Weights of a small GPT-style language model, trained from scratch on English Wikipedia: RMSNorm after each block.
MLP neurons of a small language model. Each row is named by its layer, matrix (up: input weights) and neuron, and shows model dimensions 16-111. Each number is 500 + 40 x the weight over its row's rms, rounded and kept within 0 to 999. Numbers have three digits each.
After each neuron's rows, "fires in" lists the words (lower case) most often at its 100 highest values on Wikipedia text that the model never trained on. A number after a token or word is its count.

L11.up388:550588588522521559488437564433476574517504492523467537522506516522492416535483456422525513516441473466497475479515441536460516468479493457525515487530526481478502490557538497470531490479453506532496506454515469487437558479540484567440489538502464477545497481446541480462508512517510447432
fires in: "that" 37, "how" 7, "because" 7, "which" 4, "william" 4, "where" 4

L4.up178:531551563514509581508504423543418482456460478422518569475588489545496502494520476457442502491556492502518545448498548502541519500496499495558478379555545567551484519515537519524546467461543528446474491424474485502467385512473538447524496519492496539555520484488495543462505452476519495494
fires in: "one" 28, "that" 16, "two" 9, "puerto" 5, "on" 4, "including" 4

L10.up131:482469520561465497466476489453428497491533517611454505463403471482491525525507448552473413493542530507538516545503558442468510531468504539433540474496508507504401482513500507507512509486543498473491452510470501418522498472454461498543529546473462538510507469495490518484512476517477524500
fires in: "be" 26, "album" 9, "club" 5, "business" 5, "school" 5

L2.up310:460543468484531491436537497501562500482481545529528470503524463491470505505487487477482469447500459540476452501493512497472466391358495498539527417509502465519506516468443515477563593490532484492469427455521550548456512585519498445519531476478523506528533479523440550415452454536498440442
fires in: "who" 21, "member" 18, "top" 8, "professional" 7

L2.up409:456532512529564470525497554431518517486502481466478547536486531522507506564438549567509564499493439415498551543469520484434563521467531524535515483462507483489502532598549480488448528536603413491445531532484493457562398482445439457481496498496458504497447506488430410468516541482549519428
fires in: "public" 24, "great" 11, "little" 8, "modern" 7

L8.up601:447524571475544472458473499513537458510567551592460547467430552514505463489478481585471477512425441434491552436489507451472461500490499489504591501413519411511480531481502536452512496506534573450489521536554444485449457523491495505433459529503496548542496483483539492473475509515510510476
fires in: "both" 14, "include" 12, "includes" 9, "used" 9, "members" 7, "president" 7

L2.up720:509465473455526497494501455536520535471428493466520423501551542535488538503495540452471461464498502596500503492475546484516554467469500444540523435551478567506507562521531592433598521530480523451466456526525519535502459517580463533550517465456521474554522490438479482452480441479510451482
fires in: "however" 26, "1" 14, "among" 7, "command" 5, "houston" 4

L2.up587:462505530556502463563489574446452481490567459524495541519489570454513505509471522501520509511503456535461486531475530535460576568460512574510438444504487530469494560640495452487491514506528448455489510548504583476508412494483497508538469528392469530563514475539428435449470527448550559429
fires in: "high" 15, "european" 12, "open" 9, "little" 8, "much" 4, "olympic" 4

L2.up552:476509547518475468533434563428487503481506488430477578517535468526536466512484500524440505544470407497460486496510525373528503418499524526501470455532496541438504510497469439489471517508518518478507461573449483458535406502517529517412528506493467531554458508408483485530479536520482548423
fires in: "all" 31, "however" 19, "status" 5, "recognized" 4

L2.up724:563557554520529523490525504468488457472483535513488540515546437468456475497487522518535449472545482501524560538494519485481489499551513515529521496488450532565496501630581511454515432503527466491507450492530400508549449509478555492469526572522501509521453499477510594472521475482541472529
fires in: "march" 40, "show" 6, "know" 5, "swifts" 4, "facing" 4

L7.up203:445556506472435589497527512554509492449479511475604480509487462508529483462548480473458502590470521515584412467484492469549471455464577488462519541489456479523518498515490451531508476525528512507473456451456478532472425523480487494418503431460529579469470445538505437465530469458571481543
fires in: "has" 64, "have" 19, "had" 9, "positive" 5